Weights of a small transformer language model.
Size: 21 layers, vocabulary 2659, 16.5M parameters.
Architecture: no biases in attention or MLP, untied embeddings.
Training: 1103M tokens, 8475 steps.
MLP neurons of a small language model. Each row is named by its layer, matrix (up: input weights; down: output weights) and neuron, and shows model dimensions 144-207. Each number is 128 + 32 x the weight over its row's rms, rounded and kept within 0 to 255.
Before each neuron's rows, "fires before" lists the tokens most often just after its 100 highest values on Wikipedia text that the model never trained on; "fires after" lists the tokens most often just before its 100 highest values on Wikipedia text that the model never trained on.

fires before: "0", "5", "4", "6", "1", "7"
fires after: "9", "1", "0", " "
L14.up650 [111 111  88  91 154 166 137 128 101 128 221 150 103 156 129 168 136 140 109 141 105 117  89 133 209 126  57 168 144 129 123 166 135 145 123  99 130 154  70 118 144 107 170 148 154 159 138 104 104  98  99 116 133 158 117 104 132 116 200 166 108 118 110 139]
L14.down650 [118 134 108 128  88 118 129 102  92 132 119 149 124 130  94  53 114 151 147 179 138 170 113  95 132 146 135 140 141 120 140  93 135 112 180  82 125 140 161 120  93 133 147 159 135 104 166 135 125 138 146 135 121 201 132  51  90 142 153 154 145  91 148 187]

fires before: ",", " |", "–", ")"
fires after: "9", "1", "7", "2", "5"
L9.up394 [134  66 126 170 125 112 102 177 122 126 121  78 101 145 125 142 114 162 175 129  68 141 112 115 138 142 103 116 105 153  72  99  87  96 138  38  50 152 178 172 103 110 140 151 122 133 123 173 150 123 142  90 161 143 119 106 146 110 132 118 126 123 127  78]
L9.down394 [ 79 165  79  58 121 135 104 173 129 169 158  64 148 109 133 151 105 148  97  63 131 159 130 105  93  91 136  76  87 156 112  84 111 139 139 155 119 153  66 109 160 136  95 126 201 129  95 129  61  96 133 157 112 137 139 111 148 140  98 169 131 230 144 183]

fires before: "0", "6", "2", "1", "4", "3"
fires after: "0", "9"
L14.up557 [126 150  47 160 153 138 123 155 139  93 145 162  89 119 127  96 142 140 152 167 115 163 165 159  93 136 115 143 157 156 147  96 133 194 111 170 100  96 148 195 124  58 123 110 178 131 133 161 103 106 103 170 116 165 117 152 107 147 158  62 108 129 168 112]
L14.down557 [213 105 128 136  93 130  89 132 128 134 182 195 135 103 121 128 165 141  66 168  92 123 127  54 119 135 157 118 127 153 124 122 100 187 149  91 142 172 109  92 181 113 130 174 154 136 168  90 166 132 148 134 110 102 107 116  84 129 147 158 153 220 143 132]

fires before: " |", " (", "her", "5", "^{", ");"
fires after: "–", " ev", "1", " e", "4"
L9.up912 [ 70 148  20 134 111 131 151 118 129 106 152 145 156 191 118 111 131 110 157 152 133 130  56 138  59 122 155 156  68 136  97 131 125  80 102  93 157 147 141 149 118 191 102 128 125 145 125 107 131  76 124 152 173  97 155 156 120  61 121 152 148 130 119 122]
L9.down912 [ 97 155 113 123 147  87 129 141 121 126 133 160 137 153 122  93 176 175  96 105 159 170 121 154  96 110 111 154 147 147 160 133 140 102 137 138 127 143 155 108 163 156  97 138  94 157 158 159 103 124 149  69 156 113 143  68 160 133 120 146 165  90 164 121]

fires before: "0", "1"
fires after: "2", " |", "1", ";"
L18.up343 [131 108 124 117 123 147  87  88 134 149 112 135 144  94 113 111 105 145  78 127  70 148  95 151 126 120 146 167 141  94 120 166  77 116 140 171  86  92 166 130 150 106 140 119  40 140  92  64 158 118 191 134 154 139  91 159 189  98 115  77 147 177 159 116]
L18.down343 [ 10  98 124 178 100 149 185 133 132 156 145 126 144 118 111 193 123  97 135 114 163 145  92 125 105 214 121 121 136 160 150 134 122 145 185 117 113 162 148  74 108 142 116 161 101 115 116 124 187 147 138 158 174  72 130 106 199  83 116 107 114 104 108 145]

fires before: "4", "5", "3", "2", "ol", "6"
fires after: "9", "0", " C", " H", " B"
L14.up739 [126 196 115 113 132  92 107  67 147 163 115 150 140 126 154 129 121 113 103 144 144 168 131 176 147 132 117 129 194 166 178  80  93 156 112 114 164 145 165 154 123 133 101 140 157 150 124 135 117 134 172 112 131 134 141 189 113  75  93 147 119 136  69 153]
L14.down739 [ 80 123 145  87 119 123 115 188  93  81 103 134 118 126 105 125 134 105 139 112  97 159 177 139 116 126 116  88 167 166 141  90 158 110 120  97 104 100 118 114  89 139 150 115 118 132 171 130 159 126  79  88  96  99  77 105  75 151  89 172 137 204 156  95]

fires before: "0", "2", "9", "5", "1", "3"
fires after: "0", "9", "8"
L18.up628 [149  92 160  93 150  96 119 155 164  56 138 153  84  94 163 164 111 158  58 134 139 151 165 138 128 163 100 175 131 124 164 154 137 112 150  71 104  99 124 120 169 121 180 106  95 143 163 134 170 116 161 108 166 196 163 128 168 113 142 142 190 169 112 139]
L18.down628 [125 149 115 174 186 147  97 169 166 175 115 147  95 111 132  91 110 124 148 144 134  63 144  98 125 157  99 117 141  95 141  91  98 122 161 166 171 123 173 136  84 153 148 132 113 151 147 108 143 127  91 125 141 102 146 145 142 112 149  79 126 162 146 147]

fires before: " |", "4", "5", ",", "3", " to"
fires after: ".", "–", " ", "9", "1"
L14.up863 [ 96 185 103 146 147 118  94 124 105 196  97 169 127 152 141 140 130 124 126  99 122 130  81 179 141 137 221 155  87  85 144 136 159 130 124 127  97 142 151 179 148  78 140 148 118 116 159  87 117  96  83 165 123  73 146  97 161 142 111 214  98 109  71 229]
L14.down863 [139 162 121  89  81 100 118 181 117  93 100 139 128 141 109  96 139  90 113 146 107 116 147  87 110 133 108 143 125 158 177  74 110  62 158  65 162 107 168 102  97 159  81 131  85 141 155  80  82 135 127 142 113 109  97  91 106 146 126 174  69 166  97 114]

fires before: "1", " |", "9"
fires after: "|", " |", "1"
L18.up553 [115 107 106 135  92  99 102 170  81 118 114 109  79 108 169 168 110  79 119 137 114  95 127 104 197 164 112 105 137 135 133 146 130 138 150 107 116  51 175 108 184 168 133 141 118 116 146 188 151 101 178 106 113 113 108 128 168 135 116 104 133 158 106 113]
L18.down553 [121  87 137 167 141 101 171 185 129 138 112 152 105 206 114 101  84  54 131 173 127 148  90 155 110 131 115 131 128 103 129 118 111  89  58 137 146 151 135 118  95 171 138 212 103 113 129  57 171  94 135  99 166 127 171 104 132 177 138 139 129 169 132 135]

fires before: " |", "her", "ime", "iz", "o", "5"
fires after: "–", " e", " H", " Mar", " B"
L9.up316 [134 140 101  95 157 116 127 125 121 127 139 149 162 143 190 114 160 160  63 119 136 111 103 126 154 165 136 134 183 145 176  95 106 154 125 103 146  86 122 168 191 135  97 174 173 178 163 116 106 123 133 159 123 102 211 162 104 123 174 127 134 120 105 127]
L9.down316 [ 96 120 154 133  99 136 111 156 149 102 125 110 173 116 178 145 154 119  64 159 155 137 104 152  85 129 144 159 170  94 143 141 145  87 162 142 144 141 154  55 146 109 137 111 104 178 118 145 135 108 126  90  92 135 103 144 170 117  95  36 112 113 115 141]

fires before: " |", "–", ":", ")", ","
fires after: "1", "0", "2", "ust"
L10.up47 [157 122  86 148 156  96 177 102 146 108 151 113 123 114  79  79 150 130 141 156 127 161 150 143 140 123 130  71 105  95 181 110 166 189 142 205  64 173 134 131 134 194 140 108 132  81 157 105  93 117 112 197 125 106 167  85 110 118  63 149 159 125  62  99]
L10.down47 [ 96  55 175 105 146 161 131 145 129 154 112 104  94 171 196 150  76 127  69 117 134 116  96 138 164 112 130  58  60  98 137 132 116 166 118 170 107 155 140 110 118 167 137 111 109 195  79  89  93 153 142 167  62 133 149 144 154 145 159 113 104 148 117 117]

fires before: "1", "2", "3", "0", "4"
fires after: "0", "9", "1", "2"
L14.up46 [153 123 134 197 156 154  95 157 144  99 131 113 141 147 159 150 120 136 133  68 143 122 144 125 163  70  65 130  71 116  94 124 138 156 113 171 140 164 163 122  91 122  96 139 154 212 102 122 204  67 150 111 103 158 156 113 147 140 179  88  97 122 106 136]
L14.down46 [146 120 137 104  74 162 118 130 159  74 149 120 123 121  99  97  79 149 109 133 120 146 119 178 129 138  91 196 148 114 127  85 124 133 141 103  74 193 144  92  71 159 130 155 142 111  53 132 152 128 157 102 108 143 100 114 179 178 184 168 154   3 150 141]

fires before: "1", "0", "2", "al", " |", ","
fires after: "2", "1", "9", " pro"
L9.up661 [136  76 126 134 171 153 116 127  94 139 120 145 129 110 169  48 171 147  67 180  94 145 104 139 130 164 143 112  87 139  83 139 181 202 200  88  91 135 155 103 156 139 124 164  78 100 115 123 137 157  90 155 125 151 145 151 142 159 156 105 130 131  75 105]
L9.down661 [141 154 101 154 108 130 125 157  89 139 125 113 169 140 164 141 116  82  95 158 124 140 148  98  58 143 145 188 158 106 118  38  98 130 154 149 124 122 158 128 128 126 122 159 123 133 182 106 113 129 196 133 108 124 124  81 125 141 125 154  69 111  88 123]

fires before: "2", "0", "5", "3", "8"
fires after: "9", "0", "1", "3", "2", " t"
L14.up379 [151 121  99 114 145  78  92 114 131 132 147  88 130 164  82 109 101  93 115 132 169 121 151 124 152 137 107 121 100 125 195  66 123 174  86 120  89 163 123 162 169 126 116 101 154  45  79 131 104 120 100 129  65  78 105  77 138  83 145 117 140 135 115 157]
L14.down379 [161 114  94 126 107 119 104 148 101 101 157 128 136  69 115  88  82  94  92 113  86 175 132 135  36 117 126  96 159 119 165 134 103 175 170 100 118 128 167 113 101  63 136 140  97 130 190 118 136 137 149 119  89 120 121 132  73 187 118 116 128  58 125 148]

fires before: "2", "1", "3", "7", "4"
fires after: "2", "1", ".", "3"
L14.up1013 [109 142 140 106 154 171  66 114  79 138 143 155 210 128 129 181 105  75 179  83 103  74 138 215 145 137  81 109 109  89  92 112 137 132 136 114 103 127 182  82 165 167  70 116 140 104 142  91 115 101 116 161 138  90 153 176 116 172 156 170 149 122  43 175]
L14.down1013 [135 122  74 142 112 132 146 155 167  60 110 103 156 112 134  98 102 119 121 153 236 103 112 127 119 171  86 122 132 111 130 109  74 121 137  96 122 134 154 169 111 153  58 149  79 122 150 183  90  91 144 164 142 166 131 119 114 123 109 156  72 184 160 139]

fires before: "1", "5", "0", "2", "4", "3"
fires after: "1", "9", "8", "2", "6"
L18.up644 [ 94 124  94 105 126 137 127 157 133 133 123 173 147 167 133 121 129 124 131 107 108 190 125 120 141 110 147 125 127 112 146 111 136 123 191 103  74 111 169 116 189 179 163  82  86 126 165 163 174  84  93 205 138 116  77 143 127 151 139  83 167 155 157 162]
L18.down644 [124 114 172 133 131 161 105 173 149 117 145 164 156 147 161 120  85 138 117 119 155 165 128 120 144 200 128 126  99 137 128 122  60 200 160 169 126 174 130 146 104 143 117 167  70  96  83 193 112 154 135 100 128  85 140 163 107 117  91  72 106 104 163 101]

fires before: "ice", "o", "ed", "ing", "e", "es"
fires after: " Res", " l", " S", " m", " f", "s"
L5.up899 [175 127 149 121 127 126 131 218  95 147 134 132 176 173 133 141 127 133 142 129  77 201  93 141 146 123 103 120  84 100 122 117  98 140 144 157 133 116  55 112 118 123 197 126 126 151 133 153 101 110 129 157 139 120 148 109 153 160  98 162 146 139 146 121]
L5.down899 [ 87 139  96  53 154  95  96 172 124 133  75 126 166  87 153 144 104 149 166 123  88 123 136 143 121 110 177 159 101 108 160 122  78 146  94 125 143  87 103 135 112 121 130 133 167  97 153  81 192 159 104 217  96 106 140  92  82 143  89 130 135  94 143 141]

fires before: " ", " |", "al", ":", "ues"
fires after: " (", " Port", " +", " |", " T"
L14.up7 [131 140 114 148 159  85 119 115 110 187 131 113  86 139 197 122  99 107 170 111 169  50  96 175 129 156 169 109 204 158 142 128 152 112 131 160 116 105 107 146 117 105 105 109 152  89 168 141 142 120 135 102 150 104 168 119  88 108 166 149 126 120  97 133]
L14.down7 [110 140  88 119 189 130 163 149 100 126  99 129 115 144 230 119 158 180 196 107 151 119 132  74 165 152 104 163 126 122 105  80 115 158  89 133 131 101 148 112 190 153 115 151  91  97 181  74 113 104 122 123 141 148 123  79 146 135 149 150 143 163 108 149]

fires before: " |", "1", "0", "″", "4"
fires after: " ", "1", "′", "3", "2", "-"
L14.up987 [117 121 108 181 162 143 153 191 106  80 155 132 117 194 126  90 125 163  91 109 186 105 169 156 148 173 132 142 165 115 180 115 120 171 137 156 110 132 124 116 139  66 196 122  82 118  73 163 126  79  85 162 146  96 154 158  92 143 143 108 137 135 177 175]
L14.down987 [203 145 129 131 137 122  95 169 140 115 174 147 130  89  56 140 135 137 106 156 120 136 116  86  97 139 163 144 120 139 160  75 105 138 120  65 106 151  67 132 162 117 113 127 107 156 183 141 148 131  92 147 138 132 175 156  68 198 125 187 181 182 138  99]